From a checkpoint of a small transformer trained on Wikipedia.
Size: 15 layers, width 160, 4 heads of 32, MLP 448 GeGLU, vocabulary 4096, 5.11M parameters.
Architecture: RMSNorm before each block, rotary positions, no biases in attention or MLP, tied embeddings.
Training: a variant of Adam for these matrices, 108M tokens, 13184 steps.
MLP neurons of a small language model. Each row is named by its layer, matrix (gate and up: input weights) and neuron, and shows model dimensions 16-143. Each number is 128 + 24 x the weight over its row's rms, rounded and kept within 0 to 255. Numbers have three digits each. A neuron's up and down rows have the sign that makes its largest values positive.
Before each neuron's rows, "fires on" lists the tokens most often at its 100 highest values on Wikipedia text that the model never trained on.

fires on: "t", "an", "let", "in", "ut", "ent"
L4.gate232:141119135125142170110158105095139130162126095132156134168127110153139090117142122143123145140129182120160091161138173159122082109122166126127139161085144136088130126127075134162150118124130126139122094098112159128147109109091144143126163128125108156073121173128106139147144152174108141162147133105137150134171109105157139081118101096111143159119143115115138110131101139155177146131147
L4.up232:168169141112154154134141133138113120108128136057111123122125118119170112097112128156130133139169144133130109138139144128138110078144156137132095140112140128089105152160137164114148138107126096144101126132129144128121088125136088108115115093112136140101130143109110125125163167131108127136130124149077145156180128095146108157101107082125137088086129098148076154054108143136114129133104

fires on: "ol", "U", "b", "90", "a", "87"
L7.gate356:171091136077149136126140088069114137125142139141142111093111150158096130098107128128134164106146119132138137135142111140198123121162138130136182151152114116140144143113150178138129096139119118143151150126112155118154087135150149173129160119129200130144110157122121092126142156135130154080139087127137102166105119105076095144145134130127130107110134149141114144156144131141122150124153
L7.up356:162147135089132161146153134143148125128113117067139142136127144121063114121090132148115121118153128075144135134188153144115107168147096122121182164113111118154132118128142117165102140134120127145164124120088156127103149157169146139132122123106137097121173127130121148103099090139125164136123100119118130084098148112116145114102111114146107132179108120128111130171137106150112140097188

fires on: "el", "em", "ec", "'s", "ograp", "ons"
L2.gate299:096103133150139142159098164177140107143142140111141119137123087170081115112111150130100176125162129113159107140131115161129111142107120150118114113108112161158107123132127137134162150153147122095134129139138135160141176135094147075120180091145125109120143145137104119115137180178141083163137114134102131109166128156170157123141109175125180143147116126152146139150113181113163137094148
L2.up299:113142140136112152153130122191120135114136130121137155123111100133108096138160100117143130138146121102147150154129137138139124178147125120094153114141165119175150127153106138134138104151124121138134069186144106159126158166132126121130168104133127111119161106166106130143123135092176162159194148121082103108111095177146101084146167108108134157125122100114143103140094133150142185127133

fires on: " town", "ory", " second", " city", "ish", " next"
L7.gate436:124201135113149138090124113132088170135130127152129159088135161124121101109107133107123143082149143089163148133149118147120119116124091137112122157157092094090114096094155146158117128122129137125137131095149142131091106131095119130106123108121124149115139151135133083148111151146145144144124101128141149133055096120140154110172142099164109105130105132052118125122105121140173150120124
L7.up436:188101114152115164133127085092147121124143072119151112096109108144175107105125143147112071137131123111122156172151111103114110121114118137124157095116128092131137099165145100160126135115140110143132130107143132136119122149137121176108123102060108086121133161130112111122148117144129133124112135096138127105131111130152136138132171146165143102159151144134088165118111091125129158105116

fires on: "ep", "ot", "et", "or", "row", "if"
L4.gate339:121080113136157112153153134126056073067118144113091137140121157112141127100113136173147066118145131124132119103149137132127135111108080115128152132150124137100156144125072116142179130125129092170130118086121130145138146155112124108097158151097139104102134128136156122098142129110133101112118128102189111086131089150137142119098157132097148109137139106141141122123115112137158126120073
L4.up339:116117133098101103108105089117104143082114149124102113103150156106151162132138152119127128094131146099148113110145093132130172123118108133135138116090147143119132135107139124129132149126130089103128109137147127110077098036147143130171110114091139080128130121117138184099124151153155107137124133144145113149164114120136123127152113111162134131136186122108124133118141111098125130163173

fires on: " re", " dec", "\n", " then", " h"
L10.gate418:169100136076128133136123120091090149092100133131123119130088098163091127146109134102087155095177131163127142110095122104120159108169150151150107140140120137112126094163152130129131143121138101101136130058106137162159110117152126185129127123100109110134129103150143098147118126128166134145151144098145089125154150123092154135139177098148141126121145145130135143155140142135141098105147
L10.up418:143131137107141147083155135161113111120126134116171133134138149141155068123110125126119089156141119141155153140138128109151129161091107139154142138151144187136086138153143087078111167131123153127134128118125156176121101113114106116134138139090128100190114103093125150105126143153144138122136145113154182111156111105095127110115116145171097105163125096104153110140091141136133150122130

fires on: "I", " I", "um", "U", "- I"
L6.gate338:116137116117145151080153115146118101117147134134123170182150118149133138126118103119154117102125165134163113073138116109138158145149123134151119125121094172108087104151146151113177150123126110142143091122160156163129157128112166147173154125069152080167141174130140126127116122115107104107140116130141125155098099146141160123172124144126182163110106105105161110146103075102105123103100
L6.up338:126144147141100148093137181149132097112103150132087114140092090122124104130123110109163134123139151126075147137113112118122141138139177161148107098161132133136113143115129152121144147138108136134184099096134127136112135159089133128153151166115125111158090162149140110113111115133128151122079106215137085181136117111119165134115109148150175107164079115141119085120129133120131116147099

fires on: "em", "ult", "ep", "ec", "ount"
L2.gate218:132131101161140116140139144129124092114144128120155154178130079124132149117118137094131157163117128128114119130152120178126140164146113183110098145180085113136138133177123102153135150142148130124136146096118170157135108124093143128112111127140101118149179163151122106091104146139140104167177111148159139127144140196099166109133146142117108131118107151152113154179135136118134169106142
L2.up218:124141134128132147160137112122107139136173124110121147155107114143125157137140142143158129117100179103069132076136129129123144126120101153080087125128121090104139132154124097148151098163131126158108130162149165125165120196139131155126134102091094117172162102133093120166164091101147139133138139114139127100118134165133114094143118184138140117129088171119155151162109146108096120101130

fires on: "ment", "ion", "ent", "ge", "ival", "et"
L4.gate49:131146135119115145145116097152100192140073141123157151130153146101118120107144146146122074126163134110164173112158154143105135087153114126110135173091117137141148079126121149143141079138147136118170132137121177167119088072087144079103156074140155102142162130136128133104120128151112111143117123148130116162122115119105120154136109110093125135079135133119120099168109139111134165099153
L4.up49:134160115123102156119133113121122130152104123147184095110129125107100140109137082132071094123172112135188160152098154141140125147091119129088156091138128117091121117128130147151090157144114118148132114153111163124140135138160149120130076115148112134133190119129131120101110141099112104157103146134109126137115165123124155170166163128149119109109170118124142158131156129122106139135178

fires on: " sy", "m", "th", "mb", "r", "h"
L5.gate89:124159097086158093119122098126107182126134145154145113113148130132127116103101098150109137107134126159193093161180144200152099111149074135095103112114117122139112123106125152155143169131105122139131103142109128133129118114111122135101160131123126138155118135091132096086098144129139127116136164130127134121124106101137152156140143140174128113101139107118141171162104145099152116118114
L5.up89:093160104123135104105150098154134111126155105167167125126122147126102141138136152089088129177109145109130136132129137151117155131149153155129121107148186132170156084092114091132105195119107141121124128131133151118102135108105153084114155105086112138114170115146137149142130130092106123141106114073094106164142106150153120101156146172147105134120103152111147116173148101163117135166138

fires on: "em", " tem", " em", "p", " Sup", " Sim"
L10.gate168:149121111125116130126134149092123113155134125069170128124132108156108124159140170112121107148077128142101116109143160183139142146097116150131143093164134140171116138110122147113146137135101139148146125163110143138110113126130135126076123176141169113173140183162099091130131134139160100106149131129098137153161064082110168145152125147127154108106119121129144122173106137084119116132131
L10.up168:098175121139142087097140121145116127094167165146111126122148080149129116146126121125126094066164163175091143125047089107129151167124108125102094124118163145107151093146120138107116150158121137136138078152131090123141106106134149126121138089135125117163133141129161094144137143117084113127108151143101129113130098121092186128110149125157129130189160133108144080149119142116136119124103

fires on: "os", "let", "ell", "ect", "an", "rit"
L5.gate161:136113138104139167119123152099147126132089120097107164134117122173126102142159089135157121101124133166151089132135138134143081136119123140144113171132083151146131115169136131197136112153164147123135107140134144178086105106108141117121159142118142157145091152123116100110141141140099138110154073100117111185177146127073111088143112137079141164078104118134146126099162136147127138104126
L5.up161:089093109129161120133140126124132147160121163111120099155118115148160138112119144151138168175116128133104143138142132130149100100121127116103120130110161117111122120167105101104105128155122138130125113123129134160120102141124133092106128102128144162088130135111118123157135139139153111115156101070099189130128074123138117080126133096118148116100105117136090200095145149068111117111125

fires on: "it", "ats", "ite", "ur", "ir"
L4.gate328:178113135121179148177138137088126147101128164141132127144139150140110149177099149130155112136142162188146140115157139150119170152152132119134170114118127130127139113130100165126103153126121128131158139139124151127138131162135141135174147139139169108130131108153156147120108133139171107084108086125176138130105135144140106118091142085097139153130147106116148182154175078144104132138112
L4.up328:167113143107119099107154107089119113080100148202101164137110193141092121163144148088094134142160111162096071117108152123126155124126132104116135085179133128145100158119114149127074112107130114111143158129097118115110161145099131209135113160124131140117119108136169147155141126150123122140142117167087091132131113123083118103145120103139103121122153143111131115136132128130100114134119

fires on: "th", "st", "rd", "enth", "nd", " third"
L3.gate319:183172163081123123161105114111137127127154099153127187124124094091121103139127120109105117158110163121146159132161117168069191122129146159116118137120147122108132114088122152122165131157133103119155133089100168146087116095122105112132137107143104090115141159184154116146110125126120127101122118095137177120135101071115124112117127137135092129110140141103169142139116123131150088145129
L3.up319:150123116144117118152121094119154097132157124134112179103135076102100086137116111123130054157127151129124147151154167148078181136136140148092122120154167097106136114093094163139155111123118108114150130116088135114106100140133090157131105109159138114085152148175168117130097154076140122121100131088114175086129097118129110105132163131154125135131115157119144106146115129139166126142140

fires on: "et"
L4.gate345:121112105096110103149127137173142133118119105131122140095188132096154110126155124119121094124171123159117131075132115137155130136151133123098161126136128177090149138106112163135109129112129096119123086145102122140121111105146089126109126146115136096097137139160082164103130142167096101103085120090159120141139112119123136090144130178149136139115184155145163120120124077117113166127087
L4.up345:089144143115126135096110132161105186137105135120158126148131137127149135141137139124136128115134092132109129094118080105163123116112107100118140103102111138064153161142153103154140147088139126138095084091122109132124101123148104114118166123092136101155103091141161162094132150110160142127083119130116093120128126138135112138152149118106142118137170119095093150116140122156094120137101

fires on: " Man", " en", " man", "ant", " prop"
L4.gate157:131102121129138119101155109150126107120118109109133126193146120164129096094145100069126137161137103131162121142123123125123145117141126113158106141137108154118163163107137143127134132112131129164176157109139166115090130110135135140121094197080111094172170132128130110105165138173117153115143138128090109117168113133144106130146133183146117182131168119097138095152103129104114110131131
L4.up157:085150163129148142128087136132083121146079144121166113122136140159136158117108097102117113121125141156117121131149118135102093186084114121152140164118137130106147147177165120115160118157138173111135114124104110149153100166145107109161110090155163136140132122108100110192158111110131133139135125140187077066142152136167095124113116115160149102134118155161148137101101138124115111115135

fires on: "al", "om", "p", "it", "em", "at"
L9.gate404:170131110124183072141164150116184102111172124108135118118114115129129158095131166137103123133077141179140135145134096153173124145176126137083117138143145127132129146136123127102139165142115111141200129143128158110138125104115109079128104116115191116119124142120154092139070148118136121124167101166132149139139109128124143140131126152140150101148142135114102140144153143155144074151127
L9.up404:120127107113075098153155132119139171138125124132135135126196095159115140092086105140122129080130116137094150140100102122127134116164147111115111112146164137110142125108084155110134099127109135153104080146121119134156138102135135157125165106113158114142171101144129122112142109160088116149116084157131148095114118156151137100131135088152139145103183148152146117131128121145130120143145

fires on: "ction", "ition", "ment", " development", "ge", "ision"
L3.gate301:098158134122119141108101114146115133140065123125131130136143170085134123117151164139081140166154125158131145115115127144092123171104071116124135167121120115089181086127106117128090168110161124065167187130122161136104116085109147156116117176119116113127175132142117100125133124114099094135149134129155125146120115116113125140147122128105092145124129151155128102172140100091119151129150
L3.up301:107130111080118119103117115134084096154120067160159086129092122147143104128102114120091177162099105150141110083099114174095102113106108136145100112142166124150089091135104118119142166099108161131131167111138104144106125108141154122095170143168120119111167132154132133129168125115139125168144158125095134139107117135127128145130135087105128126136122158177141105131121125083151130147161

fires on: "h", "th", "ist"
L7.gate111:162138113132110145160131109135153156089137159158159110133130106110110063126123169140093142130099135140149123159155160158109160143102124164124113115154144136132116164114120167149121151099136085124153106101106146140124110064145162134123094129125141122148153166146129129141115143174115130129142131115098169113091100054141117125138160115128123144139151111138173144132086107104181085116145
L7.up111:129167109153140142166130121178169129130115143123159117103119114104101109138116117121087122174079140135130192171135132124133155179129117153118116151137135117134091128114124149149125169159107123101178149111127151142120120112158131159130122146117120134182158149153050132151131106157125121130101134126093155151098110104140099135159143149125128133111064139122175129149091167119119159152143

fires on: " I", ", I", "he", "le", "- I", "if"
L7.gate257:141127086134159116086139122113090133087146147124070182136152130132115152123157096142119137101141169185152123089138132146113133165161138145142144126135128146120152111093068147132158157166129099142160155117109155139157124130081157144158159132077124069122109164162134143136106144143104102147120090150152127138145103103096127147122106138091128114102105094146131115143117115121150112123137
L7.up257:101172096163145131103143095119090088079149101147100118113147128157111158135142117156143147087144151154118109158089112132133168124147113113125123077129145122091162127104090120106164154170108083101114144127129140102136121144118126120195159130062095100131124176164114168105128094124141164130134122147137143134140112140104156158111128167123131125131160079124114092138108102130162170132179

fires on: " Luc", "ul", " Tor", "par", "ass", "en"
L3.gate429:092085145115141137136150045091113128136101072131142164169123143124100108137156156147118131111093086158132123138132149134106127174162081134120129110141102143142124139160124116163167116161108135156122137143128122121110179119158140093114165118140083105156156154133154103138138135093153110141147131137141171078155097150135151110107176085131103165117129163111136123120137148115137129112104
L3.up429:128146133140124129173180152075109106117165127144135077142119124112104104145150154149097136167129140088093151119145145102140086080099148154125139114130148139126116141127113103177131166176099126160129071171124124124145124134098143091071125163135113123106147125121148138121127138128154120135094135133151126129176127145142164137095125110154127121069116110087102106129113145148119170148161